MLP neurons of a small language model. Each row is named by its layer, matrix (gate and up: input weights; down: output weights) and neuron, and shows model dimensions 0-191. Each number is 500 + 50 x the weight over its row's rms, rounded and kept within 0 to 999. Numbers have three digits each. A neuron's up and down rows have the sign that makes its largest values positive.
Before each neuron's rows, "fires in" lists the words (lower case) most often at its 100 highest values on Wikipedia text that the model never trained on; "fires before" lists the tokens most often just after its 100 highest values on Wikipedia text that the model never trained on. A number after a token or word is its count.

fires in: "north" 23, "story" 10, "street" 10, "norfolk" 8
fires before: "th" 26, "e" 12, "y" 11, "et" 10, "m" 9, "f" 8
L3.gate353:424547468527464428485467499508521522483443439481539471601430563570389567544516582483612585403532465544493504528493445398512549415606485509514530434554542574431426573570567516491493451413571461445473577428455460432493572532411582538514505441472509580528492478390509525497499416554476524505467548474500573523532489449480626477512498431480569442459499490484458469526572455463465516449535494481528499437477522574511519450521522580501446531535454512476533473448552455562398505470555508518421501437452498466516508464490480513531499538484495545461452505415561425559489626491477579430
L3.up353:409505465454477593515502590478458380467489501531472451587554514556516491526452457470564469471549491489589530483467533511546406497583424459486575528543477541539523473465481517435449479474481518574401526477546556547558603475465450531494524499559516487486472477541493468574476410534435466599590501482304432376514547521548415431524534538588519561527489523531465503512468443426525547442598463522572487556466503454450457444479498497488461524470591528460509482550543491401440516552612471448467506495558456539545440433494521464520473463536530527494504552427528513493602466547522447570
L3.down353:529501469466424563519516505496568521472504499479517556533480511487530494506551579437549484582404483502530572537529509456628495575482554454600493494604435465567477444590475528457464542461523515490511514509528454474535506507436509493511521504411497453531461536494441410468476497338478491523553425501550490521538437512399443505453476552500552501502529471608555532420439495534474496476419395421564544534390483465446527498471562548628506500495545429382455600434584529427439527563529507473544497537527539545430418434470510492443451528532528556387523486506502459471550556507475522599

fires in: "other" 36, "own" 10, "order" 7, "others" 6, "orchestra" 6
fires before: "her" 43, "n" 11, "d" 7, "t" 6, "an" 6, "c" 6
L3.gate60:632582450526554493616495446414478458402475503546455510513534495447482504372501560510531500530472562412511551531523604498491502490536558347528495565546474516483493426484503425514466493543556479450497444542389451534551528484542453558455509394475544460454554542462457408465449554560449464507488533547456538521537515438465515497454497667506555484504522552416588630441519482556477436474421438548487485486465469485503468512597477555581459460527546549592580462507517446489522539470512472418570474508477464575531472506554467466541462522509493429475541539483493525507498565497525445563
L3.up60:555507499413457415497505446455489458477416440519467510514496583534562496591496493564549472486565510476510514563506489596499497471436480542486434412435549428474523490437461420483499442354535578521539554585517428491450486599503470476431543455518419518488424562437447480509418451514529613407437446574491558555569482520516508524529442557458600488515468541530498521449518554387499565542476515514435519453553528430546443473494469598471531551538524456466487564549523444397483475386536497515499517470573484491476524492490400530556523542374468423471465444454555441491531543521508506566
L3.down60:484487491399462488460480470411418491567436554519413469435462450544561562496543445397500454499515416481509581553422529557391524404496573552514457464525556515501576458518562455527446439458432410499454515526463508551478520514505489546564608513621525568461500444483515567522523448511435567475425506466557449496535454546483545530417550510440574479406544494491438472584543567516440474473590544512491504459406519438460553561453449521484528502526435444537497570563452516466513496386508531547531515508539533571540479466560551459471456523464549474426402478553491488518541569526364512473

fires in: "public" 14, "established" 10, "season" 9, "classification" 8, "republican" 7, "republic" 5
fires before: "ic" 35, "is" 20, "ish" 9, "as" 9, "ation" 8
L7.gate263:499416539490474485495551479540419482481381566444594417446541497561459464385549494546533445489638528512524494445482558543515536487484460483503595483467492513527478416523456440523473463517560413508485604479516582457445512482604437513539428526414454497457611498531534470441533470477497509546486515457475518487507518499436412428482489553537400494571393436466560397516501542591510476516499545538537465559486451497534395474539454416471559435453572595512532436404458491424483543559464501488515543549510425547527450535496493495417524453483520439463554551474512416541515461553452553428
L7.up263:458487476508435532548506435551595497510503518517505447570446467580649426459541526460499454470528514562506474494491493571514422525480529451489551416452470584419538450435545446455446500436459561555482499541485515575552634492445518489611558533515439525552493494424405466482496467537544568490476425489517494588521533480448479450422503448483561565497489453493553413469469470466436529435464484471557518507409454389524520498533490529550525520565592357471492481531550546582395549555547482564555520444489508434490590533570507499459513414539475568486461515539524504515576486462556394480
L7.down263:680520429557456485472471479363457465512544526533437539470517571389422516551525453544551495498440514546499522536501575452545466509487547505573577518550478510541475506520459520511542408494563407525470601579534516516486538468577557491502447472442547487581515462441512467512566513479430507500374552460492506476552557559447500378458514500501414455528515425468527464438505478504484606502478540541469412533421486537509508581493446379546534448415584487546490489448494488565494567454532500526551524641519500544445499509476481469515586478481518509391512460494505550556516558470522410508

fires in: "championship" 13, "april" 13, "championships" 9, "champions" 8, "champion" 5, "camp" 5
fires before: "p" 44, "r" 17, "b" 9, "ions" 6, "er" 5, "ol" 4
L3.gate368:475557410568464528494544530464590485464503597379512599503495515505517527457433459447476489452497512535472442497490496519563438513524482521490447557561518441454461452552463448476561515526455493471535533489484505425438508531435458490575469451494457558559455497554452521457563483461377457482467430546624494484461515486461542549470487481625543439450568479465507531452484529435628538578554414452558534379537477497527526463533619559576533482549583579505473453508453533531392510475463443537480491522494466446619432474498514486485434479456410439541573417441491516509482527481554390547
L3.up368:484446455602510506544442497582485531439556571479456453476579507405502535501484504445414479452490539606469470496414549516484526443507469534471597423449497511443490471498444413553551413528454527470502538552563431535486484589525459537495406528501532641509545416498544518456656558469470518443477519481566462493456446449478505445522539458505539513522454416531583439518529542482460526512488498553549505425476451642480482408447550504571485519506562578601491496510473559483446415470536443576487522626503501439536428565566489553542538555457437451526443504536482526495561468521465462474
L3.down368:570505505450527445446578478450481550493524446586502524481451513515400523609462573433352574405478548468553406548508463438492467499517545476506522578489502522625425561426512471535439484483512491411527409528488545394447418512546497571495491473460522479404526465521571486511545564499437521581530465441459571431454621506427442561587517478552472471480563468469583509519446491466489523502484508523482591499486485426467497552502497425525460524483632474575518430547518470507591502526499486550500508514489576487440501490536493560517572495453528585403509475549521495436596470468444519506

fires in: "none" 12, "non" 10, "north" 10, "house" 10, "group" 10, "number" 5
fires before: "e" 12, "th" 12, "p" 12, "-" 10, "se" 10
L4.gate125:492493489509586558471546553531529554515482516510477511515529576408504467492436617416533504435426424410522539520528520486475449615451406497586482506485578446492506496522542431606487531516520565513507505422556488405552510513464569435473505477535513550580620496445460456368456555456580399522463537441488495494581447508438559521538364479518454531428528489459495582456445457535527496505530521474488563522441430580462541520500487484556511532537481472539463525484595451482485557496476481461590473422447575551445555539493379439540560519500584586471486462526571511536554495528489471532
L4.up125:501444559569507619506552527626552490490522425524418402480588568494528510535492497506610578488571526556541513517459525535497454474464434511565488525479472398553544512459554575533513597431495451467445522426570357494557459455421598629478531435546508411492579554447498489532488551510497503482381519436414446544502452482514503505523478545525435458458454600500457489477478573508544540477543544440530487479470551454509495499411537481466516547424520487429495596550510553481455435477436473519480451421568465433428485525548432528478514572534530473483518537471488468594510536509558492477
L4.down125:495477428442519515598511479455540465508562535512527501465500457513530546519461481461504515605486535594456587458553459455512399499524476564538458484438464466544494557488513607442492557501480485432594489500584497581534535439500516539532645450471580522588402462454557453481538494477474494556512479508474494460560394486514517563507475470449516622393498493578549565485485554491449605510522339543499438484492594349516620462468509460444493555470491481515523495509452541538512467546506495466456449481580501450590446447493518533433484599498575551535538490513508486559514543519500468560

fires in: "between" 31, "on" 25, "while" 12, "one" 9, "against" 4
fires before: " " 23, " the" 19, "e" 11, " a" 7
L4.gate39:490560483514522442569452532504472428601538462516507514563494565489515564530442532435471514544468507516617468523488538509543441453438532452508427453432430519519392484629565485501562448505571560481525518573483542577467505402499496535514537409489507508496495461613484483563474504560475466502419437461479495472539596575537457424550451548578438402528566516487482514458531450509547580434469549533491461483456467580421559497526502574421421500609501441474468593468541522507542551504437493403529509487508399493561510453449534594389493431486558437581520456512478485501465518440453529570
L4.up39:524501473463458488478485530400488508477519534453575483549576468492496519549531481506449469594513499490526595497468572547551562519553489546520435570534497643522611506450491508473469456515567570546438496526470464530479494588527620473448374492405501535490496439532468485575515429483491504391500495490470418522474485519508505540529564496572380482531487510540544466556452505472434473462490545531590501491518630487488520530555457508589564676511499487498517450434515580444536458580509448530474553519570518494541436497402462505524532403523463511556569503482383478477411567532521569546
L4.down39:509508515415571539463532469525445496530533549476494452509517558449435447472485461487496480502474397450496639567547591581473465488363471507566491505460517505524476526559585490447464464506426464530480588527469466392482470419513479558525519436529559471483453437399522525466541455511496492633523445474549487445504400491407476602423426527454429527430475553441503556536558524533380564498579474431452558511523476594533493584432501489573448519481503472514549461462567439449548523464443551498542487449507441509544546463563554454470450479487560499392533522489591515545453519469435501568

fires in: "during" 34, "on" 22, "from" 14, "in" 8, "along" 8, "one" 4
fires before: " the" 31, " " 19, " with" 5, "e" 4, " his" 4
L2.gate106:511542551433495470555489478423502527453451530541466532462458421550569519451407525435510459501483524527566506513508489482425469548524503446413501551418590472514525556422518508546469450444548523465510461488531522575487488555484480557561537469438486566462497486489423567480522391541477636465457430478435481437530451474452481478464406433528537547426495498436522445568511533577482520443500455517502557462428456538524569475528465503603549502578484529630496462499624515552452476485510500434416527472567441504576562477484518517418478389505545430491573504512493492475414414576474536333
L2.up106:502533526395503444562521440512503473443508502531513508471621446481542474491485488391577497528462461536585451448499450469490468549511517439549580554371606478458539513454589483531483515442510578505477467542483431532448516571513496551537478474555548456411466413494508543529552425489455564489432456465461403483526465549429474521503507445520515567461464531479522450489514454534495523580513410552438500498551459548504580565504464478511494567624482556627467483533578499469411453531528470440477555471485487498553570472421492519452457299439533420499471535498488418478418456513445530525
L2.down106:508494585447480579470396471472532569594529545452433554466563480485544484536527436442539528543489493468486513523531499462401385468482428483559436428410545486599418512513509533482458448480428495555464466483320509493531349468494527448495568470462578506533446478543510488461517478576505410506461523514421545458533471436566491500548479468482517438514563519345538430527430446500483531578438476478435478455521553555539473451522495473458539461485546443532477517519627410459514424469493437459503522498507498567458459469538515548449529446504442537489433526534524598559519571450536506551

fires in: "became" 27, "because" 10, "becomes" 9, "become" 8, "ii" 4
fires before: "ame" 27, "om" 18, "a" 10, "N" 4
L3.gate143:471422408487425445569489422541401513523488517412501476551596541581486493445563490553578453548481518553533556537510479468486527543537382562555501489484483606505485528478548489552534536498491498543555444461494429468533497545516463554446516363529467555513433522516453431551465498440470523519529477462426443518494528574529498586460545496485491623468416525503522462497635527504563549522469539508558522488331498392451488550520486507490525484506604587592512510470368517514490463453523495559514564452479538503495394531498541538554600434446539464519506483541524477588520496457537454458
L3.up143:495444563516487482569430552470538535522426433488524555494474497454433528591493588542538618408542478540617567400493461468507447528519524442498451504574518510504467462517503483491594577452466417451514474411560592563489483507498471524417499432413585455579443467517478513517562525436497541476503442513481472549503471543564422496524448537517486522515507451553473538503515493553543459500558528541491485532574525445439529471558509543466380444425561452430393545434515538504555495508513467494436488644445414469467510579437471344458528567504433522579462480509574483444479539479528458502
L3.down143:461587524478460446504475494494512523482607513476454479431522490470467591554513569512539484474497450460453559570472525380469393389570530471520487460528547555517513450537484631449408455553517488507484491472527530522346494544482448458536592452463513486535499439533474501493502544496478484528489483479555433511520529536460462549560476525537420493544502422404492571644437529544486531552529458491600427455469471437451505605443493483525445519483497490436465528556476491608609371585511512504472524532500459502524461440421472419454513584498458466491466458398480488598509470411482508517

fires in: "world" 22, "women" 21, "worth" 5, "walker" 4, "walter" 4
fires before: "ld" 25, "en" 21, "k" 12, "th" 7
L3.gate403:531491558513457499519495531472513459430492490488548518423564468563499521605567518433523476388491538497415586485469473522433484537513416525553561520428489528485494509541546506408565510516548489401551494516377467459503590546509577585472510518540554558437447516399484545568347466517500512628478496479495560503469497525484380480524426483471451515486445467460526576550495514484464515488600518536525540454562479481432508492570454509536527510511440561454343488512475484539456560492555424544482536491525498583573495430450476555438546433594489439504527461471461472424451568539409566534
L3.up403:491454502473465621527511539487519559528490513440531477494470553455509536490540472532511510543450487486424432500446453447505465458472467376514428511499623485544440437510506496483530490446509567460514572604475493401604435567475516625452484511618549554394514471508396511598498457580439465563428476571443524489474496542494453540569554472486562508559423486540450504469517486519454447540507461577468523590532429472461474644488452433530463451550462536526476464535518441499551577539508465500459402466481520524537576429449491432480525418589437469438475531557419494579509483546477529467
L3.down403:561473520557507490553492529521470533457491521473480521470461411467424562582471562418620467506568436491493392468444444493545506513496496483394517510497502653479682520480455407545639521531480503509513455525471554451446498452479559511390521556527595501409480414487490519476503456505503464531474472446490532485548466448611581459420491493505419473565476454458502534521487492555584438535520493545526549434542560453437554547511547451563465522489449475506486530534497498568534494510567378432536485486618501505468524495452504433549500515520565606516504510564512475425517491460423522543

fires in: "number" 15, "none" 11, "north" 10, "left" 9, "non" 7, "began" 7
fires before: "ber" 17, "th" 12, "e" 11, "w" 9, "t" 7, "-" 7
L3.gate11:451495442526535512445410570501539550496466501482527330528435445572522438470394428461619486513574568561561496517552616574441444456544447421475604471485430452431662528506477549422532507438504493462505512430481496520523476482535511525488552510462481612435529594487536500529422561489455513473519541550400527494455501489473525493563511480440489466468545511454535538610527520459614509548514524467466519463473531537427445505531535531508520457547440433467548486520599430466467493501484543485458537574474545461485524484581422483530418553476441565491519536493576463455475518536424529540
L3.up11:509422583394453455491538551467525506491489361489563454494490477490573490437442450463532423524542456453517503461513541569474544552496430472502436473569490402578429552489471501478507523448557451512517407440422465500555532565482580482424521529426527492541491538475403492537605534493520417462502404525512493523601460430562412472437468443428473432494499521429469542572468522501444499477570486486532431503411490339484499464519523492496569502590506583455565477465503420564544443506454515528533472440632464563498421503514479537532512592449532521555518442423472506505477460483452535475
L3.down11:472541442458441418529560524599546505462564493463407484460538478371481565480464526532492509455478508436510509545571524530389468557490517463530571458512525529455429486478415592505527581557510541531549572590563481488507466462453531504518501475519449483551547464557497552505452516466545455574461531455551543508439481489419542538460473409467435514453502452404488475499396539490474589522552496431451472507536518489559598425412465482458499430576563468470382528542501531563422600458412489544543559493527553500597612504479499428478563519465534463488419453451485559573486553484431531410

fires in: "world" 28, "california" 7, "edward" 6, "worth" 5, "platform" 5, "edwards" 4
fires before: "ld" 33, "ard" 10, "th" 9, "n" 9, "m" 6, "." 5
L4.gate45:467498621567411462550536515526491497511517507531491442458495424528602551516551451464516495489529508629608551478480526492579523523466558472676530554539547481506486506472466483482426534481553530504487439419496483468589541463483464507455462523501592468580446473457546513498384520451541470543526517540471553495526453531452554407489441546428426449544490457532507525494505534453472425601557495516447561449588490454493472520501421497448499506541513600494466469484403465490457558442438431435444503496584449489636539466387490571552475502497474500530510441599460524450466565498545552592
L4.up45:506548619524475503562455563386463459536540544532405406542519482514557476522457435449595513542509490489469481478528459517529562565463478457625557500565485542548398481484451592476524531370531510550504462524416472545494481558456480546483563532429479479447552576511507521446428496423453482551565447468403462511434518507473438387428405441490436549504536521515507428498527503502515467548561520513442519512534535481462506505471402414547470561552470594458476565539627483613468538497521565474498528526546498477490492448513428603555538567531523557492480500531424544406523527529534499428
L4.down45:447473503489607522482519394500525437504602463477535476481522501442463484523542541515572515480569419521558440442562517399528467401628495395463516581500485479441532421501443498442508486534567490474515549538490453424560486416506532540451480446560469554567485542488441426554646492468508458540567504437491569484475489558547551462587519466383503561478548484579601547440516500473542508447472564457504454495537495477495519518525566518545484514461500498568479594553474531499474491522400474470463520446517500546452506491434462506572482553517563619568537566389541472404465543448434549558

fires in: "during" 43, "after" 40, "before" 9
fires before: " the" 42, " his" 9, " a" 4
L5.gate498:445532420550432432474521520425511520494463538482478496526603601487512422492453472432476520545498488471457455489541515454519456493554483531484513493479566432460479477535484521365592508509482537501467521504523444390463510604488588464437522544465496482357486431446498505524459476461521495540599467445550427507583361517467564498565482509470435420454475406393489440517545482480521522474579442504522505535573469557591482465529440479488404581504424553483445435511497490488506440495499560588529525490510625504422500534466470522564505555616428431437453596562504489492505475564485498538
L5.up498:548512446391523385460453439556420504427454566542385489436529583463507525439514447473518494535493453521452509565420443567484512550548526611451463475515579502424484466442563533522556393458546536518570540564476555537492437487414494537530527474479512489520577455489536571572478511488563449570490513505589581521370515531438443333496561527510459462408456542498473534512526516499524553492547572467546475457532403540424429477448504511521562496488489417431477498473516482511501445457554573521502433476475513498569545520449449462546479475467488536460481524419467410514541570567457500586
L5.down498:547461538456437449483505516494550472495537428556616481551472578500436560478581427381490476482416578439461455446607639454540505535523528518464459532455427551512486589562482568495520509552488506470421473488554586451521512516430505509541525506531444473473435488594502440385461401548566480480539507516470565402515376491560480495468505461489512532507515470507493420490456600544449574510471568477505534484510469497554443434432434405482469489598469461470519494420440459560483471565522505491582471489556501478564470532509515529541500485482505559444458475441465596429536408462525391512

fires in: "james" 12, "year" 11, "near" 10, "years" 9, "appeared" 8, "history" 7
fires before: "es" 14, "s" 11, "ian" 9, "ed" 8, "or" 7, "an" 5
L4.gate51:486521506445500509452506558524502413515432388463438492477511425441471442503488475577454415497488557555545431488471502499452499496516519498563562563477438503479429396540418510463516583455527451491559463473407553533490483379575560575454476490445530518477582487453521476525566463532491455601442458572549513547511467381481415522464556449465492491530466491533434587499418413539581461523438504466575433454504488514468531549482505527450560440482433530598517613510529482514467560450462464494474544510505482490372579621554397519507490572553610476455506432552507534488444499523433514517
L4.up51:426519540588393511427575480501549522567582449554471590511501477496527564546632487455446482443403425505474459457492555529401428527529507557521553568487419496425498515519545455461517524468458580454569505559558520534481518364553471498487504422479547544484544500474500555534496514399515454524525553506507460507481396448456509567551490453526483482578565481491573544517628589519453409433461527534563452470576424522462498454548491560484536537551501465585541556418603511480446557496507451461490456407492477470547429539471528441512508503453525493567487502543443479557513608504465494576
L4.down51:524569500552539499479440533506563409472464482483467493549634494535463495469583483399520488446472597421476511437438485478431504476562537586544421543385522504530456381491509449467510407534511554422489496558413561505500562525523531553480523492525487446554534548504579504505547520536436520517449524502562589537435356478591504506575489502577444580473523476486471359537551494449484490515515523525372431470497528536549501442539458461541512431507437512448470498519522569454548478441471566534494489562544413446379509439543513513572504502517521551520483531410438533585464463511487460560

fires in: "national" 13, "non" 10, "none" 9, "mi" 8, "goals" 8, "medal" 7
fires before: "al" 16, "s" 14, "-" 10, "e" 9, "i" 8, "ed" 7
L4.gate165:511463576499570502506558532498426485485518508484465464482485501498506499510453557618551544438536510514458490536501470474449505552503456521445530521449543522531504509513454568539542511529427545452521484455420548447579606447566503582532460598494463461527468459489488537383464431611535437458559508453334414520475482518510551465549567438439537555497555614496498545515578568548509493479519486474460392419467527501490547461513519652535473448453539503509501520457461472507429380439522583472490420465499560549531503459453457513614522578484521550575434514509435541524562523534592470593
L4.up165:539566537520461517388454464474491489673534503520495548477521438533454414537491496476507455523495494460548527476530529532456498431546507431550557612537537577581491474484443561499516522403438485511508465513611498612507552358526626610468451440468489522523491526441460450542535504568552475505527459454495534403490564506569494485482515472465536483478458407446464550551573484500539433498561487521580536448445392513497534477528581547469533423439498513486512528428508512521565501495594475494558514413484481550451393435571570498585555505592447561575484464533466506480504550526526479494
L4.down165:490571473553557528432467519504467434487485492524561420499552467587580443494501451502471427527421505523444498428457522484489550470383603574396541564599517509515453527460371523442393483462487529475497447478461527543514584466553525436538433461519490542522505400546505570564520524419598467532450461468528528437518428494563429599480596472505419502502482358454492555501514516592494500507489490488391448438575565476488503450549464471467471482490528470524436515524530419555411529439500568528413530449491519543511424526540547467487481450501524485428507424456464404517443484571504478509

fires in: "own" 19, "town" 13, "between" 9, "down" 6, "law" 6
fires before: "n" 51, "e" 15, "ard" 5, "o" 4
L3.gate475:487544498551435394483440489479412479478514468449520501396447501456523458522594518475535557405501638499523540439388568580481585506456585577530493525524567429491568515494472576473583542488463501591514567478530487541441520516495483478508464580449554481446408585495498524442480589452566421368562430565562500480535494519513556416558451519474529505456485476479496482548496539506530488437550466542417497480505548547543526444450549521569449603568558502598503466475462480438507522479476493505518576490473501479527516488506583449548456503529495558510499576403532587495447541511468527357
L3.up475:513514472505451460426507475529484493469519538489492581478530552465530472541440462445591593465487500506556502485389597547475459589473572483510529590413468415495426415438396453516512588476604474580442463512471507468481484486471489479526459498497411473451530501468530428539488504568452437477513440501518423472462404522507599429510446554477493534384497508468394503420598492541611542506407509464501495480439544417498611494504550513500385464506498548561465472477451499544494590525493497457442470422580515465488470509516538501456526503548490500436496558537438435651537530523502579543
L3.down475:540537603473478433541439575495439435553574514520471485485486502418544557558620486436488592503558515631545459562476481448500517477527516486438510408500541480557566505465496547524497534438461571580514460488551528427441526441392500534535492522475586459405533474452489459480443486434428596538515469531484558575463418395523510521570433535519493469437495559522481511500500512514474490522520511516445568480499494399562583509466439561505464538466456529580383546467467534510548525495510560480468539639472420443507477529414543498567566552524484525488457503499499502371474539615484490583

fires in: "by" 99
fires before: " the" 29, " a" 10, " m" 5, " M" 4, " p" 4
L2.gate216:511548488456495487463469437530521494448516499522470556504475431544439513431426564490471492524555525516534550583450500602503546432479575414477551521467503562527449434402573561395523448476551524523583500403478419528557470466360488463584544463520489549533436512442510503447465504498448533477506493468483518477461374396457526432400454491529554586580566516589481511532541576496499504437464499551473497451553485521542444477544504424472500502495488431507383498463552516560531495491461497465557444538487628435470540485408482541371535355459498477468490486454532477446485545485458473415
L2.up216:473584562523577498435565503547480529481527450421462523465500531525575499474476490550395489557506524530497397555434531598560512474571577509464415488507490480482472521485533554506447470501539451462481463525472583520458456475491503529456504540451528481546459474513393480546577439586528482544545508556422488472485461538468533449549626510484547399541420494464474449462509512523446469630565487507430544454529438605573484474523463525497464481480506461451507456499527453650472483466597513479565487529535528481514490477446454550388600444529612551435429603429483373520461550432520459501
L2.down216:462567458528500514439495468451470544470468524507506521455464510489567526427543387464398512526442544456448552531525588476495500478491491535411552378473392494521504498490542476582479494543525490459528472451513536612382453484520506498537492531406509442478482460557469431491629504476538542466541461509473486441520479459428536504464551469504531462539482514497421352388448547592507477591556555521493529561522432521538463487526519527512481410467508477434525538451472447505412502498552331480544466460597452484518527535470503528455503491556527632474491556449470423408488620436514493486

fires in: "american" 28, "america" 12, "former" 7, "commercial" 7, "summer" 6, "formerly" 5
fires before: "ic" 41, "c" 22, "ly" 5, "ce" 5
L2.gate3:416505468512455474466537443564486542512544552539600454441543548509461471567452477466397517485495513435542523555458418450571500564570504470524532475538552496575489508400467481461606525500477537450433464414558548421458481515574547549460433512534486475484480476565428560460618542455468531453495513455600435466450486468408551405461457513397535572534514512527486456443506546567547520530517506492403513496549471480509474526524618501462517424523587476521502486645458504387524536503447436554484461508614542474501562438492462549497510404520452536397493541547514511468555461552409503534
L2.up3:500541545415550546463509482547446530502466525533550522525476526479568459479487492490490487580512491442509594527470458543514562477545532501490581507517500565550544476461434496551523463504494609415516531446515477503471469472503614521474498505478475547538489522528460578537522620520418591532510534525521487403502564483554538453448460557386468482538563493533519424511596489429484428592560515442427513487425487504490481481556537461479487401505621527506465509528404420446446511568532462592504480543531495519698546407542432508494576503492444608420559526443450504523484613579532524507
L2.down3:471583513412578576479473554491514523415471550491494446450454556559505476487488524436521595519557564422475552458426507523483564515520483545536518447486475606494507578524472483498519482543485575410514409560400544505430608454557684465468540508436447535508491496581508526580435474489430518454474423500600477456431514473573465538477465527460510494485456469482551421468478526473481466524576548551487403553376402500526503526470531539547520459558542499532524529529495490493515422516573443461446487521545448521583537378489507488557566559446473527545511484477448535415438509594548457530

fires in: "other" 30, "released" 8, "women" 8, "release" 7, "line" 5, "others" 4
fires before: "her" 35, "as" 16, "an" 8, "en" 8
L3.gate22:495428421503462493526531579529434577452481515546500551497510420556501583472424497467474409370446619428447487483514591394480485468502482456517467455471468516469531444469536506543522487474499540460559561537433491473536530552502477454424403524536574516506430489523436511496435404498489431421501528566542540382429474475536462511448585433502520553528430576429468673487463538471437497470394532519475501462476550490473543549425463472471535496530505455547464554542476488551483535572464467525414638449548481537477488505572570535404513469517514516508530485562545454491474502448520593554
L3.up22:523556464604463508551504619480573482489498541479505517444553477580474560490508507464488567519504572476397524466625490481397526533516488463486453490416505426468505489456424461539566539506445479525612502561520492480494455521523464474417549488514543465550499486464426507500482585480453478516425471508511550470504443546533416524488467443470495460483519571535415577577487542490380513523589562518497487479548410479398573518327505536484433549491488577493423567424473530512416505514535448420424513458534496504412539569511557498407452545584429421527496499450478510572410522500550463485
L3.down22:484492516562505476624495468445541475575510480486507488444419572559455488506508379507518485574567444378540553528529552469486441551463573526482538451569540537405384525634463402474431511471459464563507442490523504540553440472447535484484490459488527501492517479471520541477549449542509558487539421530460518420447562513537497476509444516466518504460462357575524559499565471516539442558494439528483528582533567520429502514525500483493508441458482470465508572515507496527491492493547441346403441518449602501497488564604549567469440548527480538496526477651519432505488423437469446524

fires in: "of" 97
fires before: " the" 37, " " 9, " his" 6, " a" 5, " A" 5
L2.gate301:494466434401434495391504518472537519496452585546423481555630539397566509482536572536502483470472558416491471515431477439507482487425503468496481585422490538476456483525431541473465511520520517441564410533426501469551423522482506464633503552518521519490450534482426500464490450495539546507465519419500498564479496513524508438502420564475497550545461607568519508553514516525488541508457508518499484548474488443474440392563487524432486523483557550454457473505607485576448520516558351499560572579534476488394550518582409532453472607571549491426535561427602522529488490528478443538
L2.up301:505436431372497504471465514419401516511463555479401437603498460516511643447557447512565525453488500484449548483578501562473476405535504561559485550489468520582486546498423540551482548512507561528453425520474422456573499551502484529510535465577547494524447473505502501490430469402508565533538521516518565542506427486453502489533466465552526494459495554480458482570466507553536586470507499536601531652465467522450528358588451515426527548500502459547451435536626555570531526522527508485543488557536420553530472541503431526414413511505504502430564577424601505511491482518471485513
L2.down301:476470522519379586445434372464454552489484566490460519550500432522585454419478498518505424503573532430536487567488580457428498542477491529515527582514484525428491545454559434538534488487458557531453461458493434420509570560558475569486531469519422420496528563578524496513501560401605494465504481492436476584484532499549430466464457509558444470476436570479417543457424495450489564520539522535541458600434527636521437479475409444571524518515519496583474477512505445445563417544474521439484478500545511589452428520554422534489492402484583563478572480503424497433484463450480485538

fires in: "united" 49, "other" 18, "utah" 7
fires before: "ed" 49, "her" 20, "a" 8, "t" 5
L4.gate307:578451446524549451434560546477587581481450529528556452559413571527508517392492469542512398557427458484530520523532482491502556538487537395452489480474532562463527520519493432512480518545465532474603478502427420459464421568556521518521477470478506549490541442509517507516382605576506563529460538446478561432489625581500434489516516539496505479481591472441553490585469521509520494508471509538487500459497415577506530555434398448559531435537450512427451497515566509460516547522487466548405511461456507621471448557436480457385554500534453528499484509465431417393504599478465484410
L4.up307:476539363484548438505579431583432502484470478492421627419530552435553555446442413503493529531485571514502514564521552436488476454507475504533561487557503548552462412460419513475561501524523545514537576492437539571528514528515432418418468474487542549442474561474477557372516517477542459413442413560510422467465460552561489440408508512497510531535435516558487520610447466450426466542476493502439496493527451575551429513522579476508556399451428449477537576545522553455472531483536488468506454468557488579472550442554534445485447494599482521496430481502575489557472538439495523615
L4.down307:501503548523424480481486533412599526406495519422459547494399513540509563523483521526504415427358468454474591483432559455431509415437639529443507460637510545447543485523514511479470484493490384561438532442564553474564482461535482548478495481408421480595497523473521552586556571535489522550455460474497419494489446481561538399553558497433538394461472478515533509496489510422466501440440556495517526546542450520565488468512515489489462473499543561471556445575380466528507496460446511466526453496524480500502477465501509536559531595579512543528607450456560467447527473519501460600

fires in: "between" 31, "two" 28, "awarded" 7, "down" 6, "awards" 4
fires before: "e" 31, "o" 28, "n" 14, "ard" 12, "ay" 4
L4.gate339:483493510541468454504487522577536534555434553407586548462509545404526487482444533474453566543460550492449445485517503528424580431452525506485632482507472491576462528477496486493405498485472511558528540497508482599512536547482489551404548526562471481480425568498488513532524429505543437522544567537453417486549470436407581437526546506477527511594492416564519482411510471530500497437488465519551489449413529448474520453427549450472485587600454544499426541410515569444544455543487560510478597474403474490433535476587499468452490506509566573451398567513414508530526399410380516492
L4.up339:510449568450413390511461492540377413436585406533457427388542533457535520497490586489563563459438450600509541537528491374469554502494544550523462484545566550544489483531518575566545429590431560500521478465435463575415502573422549486485600571525510515492509497472492548481541524462547526468554541485543512510548481413493524501431411557478540423537495515479494471506497581524512468489579487583583542495441480550418527510570513555474498512507500541418539507471540469486500503516494587539548492625570511477445485599486499457556509568439457461491570538579495528451568555527529574470
L4.down339:470408502494514511523570544537421552549575522486559537475533579488549482501570459440433475505561601497499437464563490498484405427474425531569511611610517438508570408543475452491552501594509475500565528468651497479533552414459519555441484506482513496560525494490461647425486472468556522569430469560467501561449534538521553560495448499464551521540531490556436541549542557574501459457464513496504532407480479566480573497531512459510433556458526595473486450426534576505590533555432494465557552449440496490446500568437512544572468537533477589478400582457463481496447517527466545510